python train.py --hidden_size=384 --norm_place="pre" --positions="rope" --rope_fraction=1.0 --bias="none" --parallel_block=false --init_std_qkv=0.0208 --init_std_o=0.00491 --init_std_up=0.0208 --weight_decay=0.13 --schedule="wsd" --max_seq_len=1024
MLP neurons of a small language model. Each row is named by its layer, matrix (up: input weights) and neuron, and shows model dimensions 80-271. Each number is 500 + 40 x the weight over its row's rms, rounded and kept within 0 to 999. Numbers have three digits each.
After each neuron's rows, "fires on" lists the tokens most often at its 100 highest values on Wikipedia text that the model never trained on.

L5.up453:514517493490433530416540476407435487542473457431414462437548536519511478507491474524545539532465583501577484516499558503485511514479473451523449565441440605508507495522519458481561492548469581518530564568522501475463451471518511482489533551521446527436481497504503569443530523484500459538517519525474478510417474489465528453487523502605526491541473558506522531444491461541562442487487469415577549473527431533564520439437459494446477518514493553458536554572479482444532586461462480455494572504497466483567534508535451541529527534481574487473482478447502552505547458474559523483
fires on: ",", "),", " is", " one"

L5.up1043:505528505442498501523538505453499451581520468503556464503586455543463464489467475496467553495504576520559513510447488531450486469517393467478494496433497505466470508551507470510430517552530457409426529557452500486411480472526440519508526507451487566510536592496507485567506417456512473516455444490499559501489489441466549480478464563493616515505512496555500541520486550548476530498534503479484414485464471510539511516513492534535420458477445523472496491495515523496515578416507527466504536476480543488525537501441485458509488485497446519455519497495496500391541472552561500517
fires on: ",", " res", "pec", " d"

L5.up579:464539492474514490482471524516463494559504541498509465515539483502459429585516478465471519551465477542508479445476484455499485427504491493565434449451564448564502590546489433502492515541499553462474484455495592469494479537503474456518503430473541513493528445580499481558489547579563581429483503499531467404493556494503547533555505518506516526518448464489418465449521551565510495513521620434561508483533410520468523460505490445474456562469571511480485483534564481499458530517531475523451468556463522474482503540533489487515557507510502548454487534490575479511506546420564558572
fires on: " of", " in", "-", " for", " represent", ","

L3.up726:462531530469513550467540466441479527494509504512575441490480542518495481482459410602615510474516514446457533472457577475552502417503549461473453506483520489537481526533496522466453500551456512530535465559458437468533521521533529521606482583506522465420488430610499530515381458539500505474408496481559543469487436496492440532440469479500518480463505460463520506423421466494458485479524457554483472442452485469450457472491509490516571497454507505540528501549467551531516546489544500517467520462456507516519455529561464500453461484549538518446496497480535526527523658620532440490
fires on: " to", ",", " not"

L3.up1247:497487471554607466481544533499400446505461473533536511478563538509503586499541519488493513512502505508533502432442483562535457505487503501469479462502502508511535425510488479555512539481524407526443472509528496556511518465479527464558548477478606582522490548462446510510541377486449493478476577484478532514438464453545506510532513473563501473455540482406500514565460435486488459517468503496495498545509550518499423493503522481525520518508537457494535537523528532555489475545468570536549463536463511517525493546520564478525518498537491450456507478449485529500551565534385566463
fires on: ".", "|", " |\n", " |", "-"

L5.up38:458479460486489457526496485472532446475480440516443529499463445535522531435498567532515524489467498492543538480458533475513451471448559494444487533482458517545479480491484586505474503507490486536476548470472498412571473470521444544485469550551593501526559565460508563523487510472475538416453528482578391476494477539498485487468434509546465481493560481481513531440487579446502481514524464468495444477456490563492512546555474525523514515447492487505489478497446490456554525535530432471390515489501460550476591382509430516476486518482524531519541506477535505545470537480517499483
fires on: " to", " The", " be", " Jim", " the", "ly"

L5.up242:392492464509492428520496524485475468505466497468467550498532441527461529492490534504551470520540468434512500464540511550499590430449464514455523464497557507505474387378432443412495516523510476491504468515497524562533515582460479529526468617442469500501463474552513523492448471576540528556505530509526460407433474534483447442524467455502470449532493416475444497489484456532528500470495476526467496532443495517467509511515548467530513507514490554505452484464505468513450533431521506522423556479504519512530505454500486569445430508495563480413488474476483476430564579540503515557
fires on: ","

L3.up696:459537511520502507520485444503500541438497515494493465550519481512514499534448496502498546527477547432549613533573432507564550465530484455505604493501557457523424518500496473434420484499558439529477501496477514457495431533528437502553553461591488503474481505510428598546518467559479576503521447455524478446472463486495499461536501485442422451567501515496518438510525490564540395521491542500491569468484505512471539485501468514548520472563537527485532523544477482491535523478544480523470520504492554465628499578505525509540539521465507493486573520507472576402511523434579556545
fires on: " of", " for", " to", "ol", " into"

L3.up1373:550468470510497509481472503463520503470469514483484501505528515463530536447522406515483496520449532494501479465489492510484503543486494482577505481540473435542544489490575440553491444475497486510550457540510439525457554493416489477418505417474495531512499571514497506521475508401480457442511521522515506535490496486507431508519580449560435484490520573469526523509430522471514470567457490456500458489485435458555451537525494433460539564446487506531517491505440419584603412542498476489479560528554517578437422552542531519539576504598549452525505479504470486530514520441480449516
fires on: " ", ".", "-", "ur"

L3.up829:525503480568389519517544508492526497470500537498544449583504505524482484485438495446505529558481465476439549507473517407448484513567573543527508510523444471519516433515500438446581508492525487443452431520467510510497458412475573478523482480472492444502491549567451465464531453509448468537466423512521482467494509477476468533542483428495483501513517546454511501422529516481512508517577437528450447471556562510475464533522487467543483543443495516514605447517476510552549548496500493526441470540455535525486568432483487519530440495533450568465463412543499499396552485542519488523
fires on: " w", " cons", "red", "ens"

L5.up962:530539559430526533460443440567509540519505465641585483531506510541479553474542495463529482536509585409538492486449518484494515467495526468555479457478470407494507505603490446508486545501519572494464520467503446463469464469540482553500526498455514497562502586541545519558492437463457525568544453568505529491464467496507427440476534523549480525477507559481460488463553518480510478561498498480465547512469574449542488487559530489584452457541443484488489552542493516537503487513495454498516430416482491571502528394553503534448475523556474483509511567483451417518540544470532482552
fires on: " ", ",", "-", " inter"

L5.up969:539472454590573523458473460551475560522472479527458538507478481444421522503563489485532460516567581484522509475492503552484458488441475499457536517519573482484498462546480459512521499451517517456489435466490519569529533509498479481531555569515546460480498485532489534455494533449511411503523471498452500407462490518465397447466504518542485432540468426414519547536571488600470492576521535549454527448500521559576497485479431524534446439539466487546501586536458442474518518490505486501527442504499484507528595451492417566525518583507520453565486515501527553477562555500482553537
fires on: " ", "-", "–", "iddle"

L3.up1463:570506555502445553509521533461445561501496425523491441533501368535509552516586464579500506486478501506514525472419450519427570474595457442510456477419504584528542492546576588516491496511475521433418521536509467464505472456591479498518480524522477579440506501533507533549520440525536488513525505475506487502499528429515472473498437518520534528518497545522480461417490487455546563567515470550624533524521481517532459448488467531504524528482531512472479509463556471463520559514522483539531527505482454479477507477527491540513542476475510546508547475493453492472487416505531528462
fires on: ",", "in", "d"

L5.up260:501502527554458559510506446538528570495460482542460409493527571516480491491465528543452526482514533426497500536504518558481449532522544477432524575437444563499479510446528546557541460500496518465506498522479526527520499512505497561471559485459450585567515486448523551494511488493530482464513465476476425479529489468500614498530545547512523462522438515520493508511477520480428536483460541448486532523584409520469430521433371522476505503552474497524506534491489555575484477498549499484468489452488542516548563523519451565434538436451478552513472527435449535409488497524502529416
fires on: " of", " the", ":", " in", " |", " The"

L5.up164:615487436486523469502488486549460592515485508542476498554553517522507517479506534497568599520557538473481476544482502479514520579548465537479419492503500449527502574505477476571561427475487488535474467526520432481570531483420487507535400483493517522487598533520559519527521481463452516490540469492492525530589524575470499512526431544530508480514380430520567524529520508447550454480512450527466519478515500519492485553429481557528542449496477584451553507476506487600520473465465482516559439476470509517562566480561550429481495462521544472434572440509510449525505494534546518588
fires on: "r", " Pr", " Gr", "gr", " gr"

L3.up1039:521505470577411483433491522465482523437507464558541468480537477520455505503487442532522558419491509478477553523514545503442507474478558489511470469534424537479591513531602555502496534545492481525501525582444542465486567434466496458535540504425560470489465457532469599566435475518508476531501534562469520473592461484546441534496527479547494474434509429562581471470477503505458521499498489472504543548467482496454502476579594508529510519466507519459520543559554523510488557488468488565459483467511551489526469422412480477541483505454526519470473502551612542561426518445520488482
fires on: " to", " as", " of", "as", " by"

L5.up517:517516458414521501482517454606479479553479536479496492483549496523508545535498529448422546428466559484632528553483586525489521450432489498487559470434488533496560485518446602557471482517458463470455485488544422501541497532540527496440498601551504490542511519517576441431480496601536517494470489462479470462497484491513486513515478611514444527513370526532471530592502565478485479515512506541483464480541420545521483487551521505499509463539488499515548522476485508523477386469546431440539515538525480536544525567539460444506452440486492557525549441489495488525517505540511532439
fires on: " |", "″N", "°N"

L5.up918:497493492524495482502479547528535455522476469513506575462545467583451502496477482517492478503557522465502540461504439549509492418421446461488497490495515506493481543470513460484456493535451475477484446573479528446535479548542518472475533463529503513542478478522451405540416450515550526529541537492532512523501482460469478501490478543613497557441506522521451423524575560521579473487500550497509554517587505470525479517497509468470453559443426534549550557495496509532502451466524473503481436600445460574575485500476476392537526485514557477540532488540502523468458510463536463501
fires on: " of", ":", " in", " with"

L3.up853:549486530469543586494398570493481451448493480560503534539473472509481471421482514468481521455468490541479541431482527502574520483473472419510451470497510506518495535476565517505550505459560517503513473453502488555487579501524526573541454497537506512530507571473434587493524553506496496451518476445538425482579553558514474478513490540478481481512494475476505557484524490592507436574529566538510541492528572424431430483610447553474478462561490501408525553413549487451568501519532445517495549488454479480468485516518521565538469547500553439513478486436467459479521491529514472547
fires on: " J", "ly", "-l", "ter", " j"

L3.up620:462528496528525513480537516501530516409492509475510454511488497453443447463426547568476506496538507502560539503500560444487449516433572509522452478486451515487526538542459500502455525475453503558508440556496525450490517466547520411565480572551585485512428451564529506532452474482537426466427466597495502496499483450551422581520445573472488447455556482476541512503495449521441513590505485496497473489458524460521510509497505510471576520519521567459506536525551490489461562481542438527488569460501511548534491445440504552497451558446501529476511470468528508475491551493490476499
fires on: " to", "ly", " began", "ed", " of", " started"

L3.up1457:438461470536470448481538455472530534504466506505625501427442510483485453527561540504550455464521549478600531502547555504539515459405534480523445535541543497475484497495561508504488543543469439540548555582531520436529486499509535482498546569544517530535420464588490560524489505481515486492386448511489562479487464511464463545489420487550464440539515465530520448535478542502482553549527480504484417485538418459457479503498559496525573447526535544566525542450467419550490538430503553463491451431498485491476502557472453451504457536584496422456504507556497506586486552511506503485
fires on: " not", " would", " to", " could", " also", "ot"

L3.up1296:558558511463469494478525487508510439511480494467503565522465464420439559560550509517489503527463486489476524415507507531447499459524481521532531504491425525541489511543552468552433500517483532497446522510461526507475540428503470470439571418480497470486498552499514583497500481484570519506430541504529540532481443450434488551481485477508528513492511470532391482475520495511496558463535518518429521550455474485568418491519496515416520578452458563530510538578534480528586463473493541435484567495537490473535471428511448515507519461529517403502487468513474453512492506454490529482
fires on: " ", "-", "umb", "9"

L3.up1506:488532530442501551474551510438451553490531584481557516489499465480523424457510514518511495512529519427525529482465544529481531492544479477456482531474463471488478527433453559458517582433588428539541494488491516483531512498537512481492535503456538462476503475522446472555468508547522476504522500532502549544485479435504519548526496421495509549414445544511512521512461520513507484426532511545535509502444528527518494410492477441549508445466520540602485516502451442499511531522571564508465462535471569483449520509522507536487469560532520526474547523525528412465478597473519451394
fires on: " on", " to", " in", "ing", " the", "ly"

L3.up510:524596558498567528507474465437540567493572534440510473467533466447508473496528515457541472502557439504588513431454483531556480498508495544524472494497492495485558523469574461510489439470504436471551381561496498528518511510507525545491489517548414501530472544499495470504519473491544490459502540482496593461484480411517500482524537572528464499488441534531464492547522488480462451465490497429470496451472538495581499515540531516463486471441472547540497584443442450526476428516442444474498510547491503532516510507487544505465524463490527559479522398489469488513480572518451496427
fires on: " |", " ", "c", ".", "ur"

L5.up802:559556543559463561514501459477535512518439469529534517538461487469465458462510542539450538495546558488502491500514511518571496503572473490449419509465447477517475504558558512513524489506475572554585574556571478512436522492429493467474448446411491497462468574488495448474549628539502519438527544449513503474552599556573484555523418521547543512553464501575464521488526522489531474534513456523552472470497547452552484487433540543475498458537462541465442534510492487488535442462471517479558486419549427468580461516478535542431484527511500444504498433549448523566490472469481529497
fires on: " Gr", " br", "r", " Pr", "str", " ("

L3.up70:479512483511489546603458433493499456527493440520527526428472537523540506488496539454504561566481539541481546553437512455510523469547466513458561552477451450476549480397492530531513553504499446556486492485510457449532459457437443477511485550540445456516510536536550443538455431471464480528521547516484457474425541522514563496547492466602446502494485531452519515475456566474443387472534504489444521534482507500534542576499482482517538462464526466471512480469466405530479498552579523470482508499512507541489522511523514370430492501499423544504437481444472579503480519422522455497
fires on: " the", "th", "y", " The"

L5.up535:400506523555432456496507500506472517511509494463518528527518466538520504513470410495424534490459518505460516488503475530509521484437548480502510517512503493523492564468550472526488515509424506547457461555595567498497454520481523437533514505558525427539450437543488530469437481609476449508485473478535549354482556500562520469456579487522516473586489493524457453490505492522404499536406486517509484512542479549502509579515451523504575489518567491551547484487573503488510522436492476493428485598500460524510547494508499465481429429479538486448443478487494502447471467525485514506
fires on: " |", "-", " of", " (", ";"

L5.up729:435463557508471558498516550457509538508537508534481473458485538583589503541554488469518447544468537503473540498475546459571537476415550559593488472564493459506459563522470562504446550476520382581548534534469474510483499459552496437581534461526488485487540567472503548471529492434525482489502562534536421426399490491508479536529440511515460437524506458500485467501461508505554527555481504477447433529475479561489555500497445451535522537484521496445462479485437453524534601568469486489478467542469468513576516490476539538504456519514565534490449536544496487498460436517488485433
fires on: "ly", " and", " be", "ently", " then"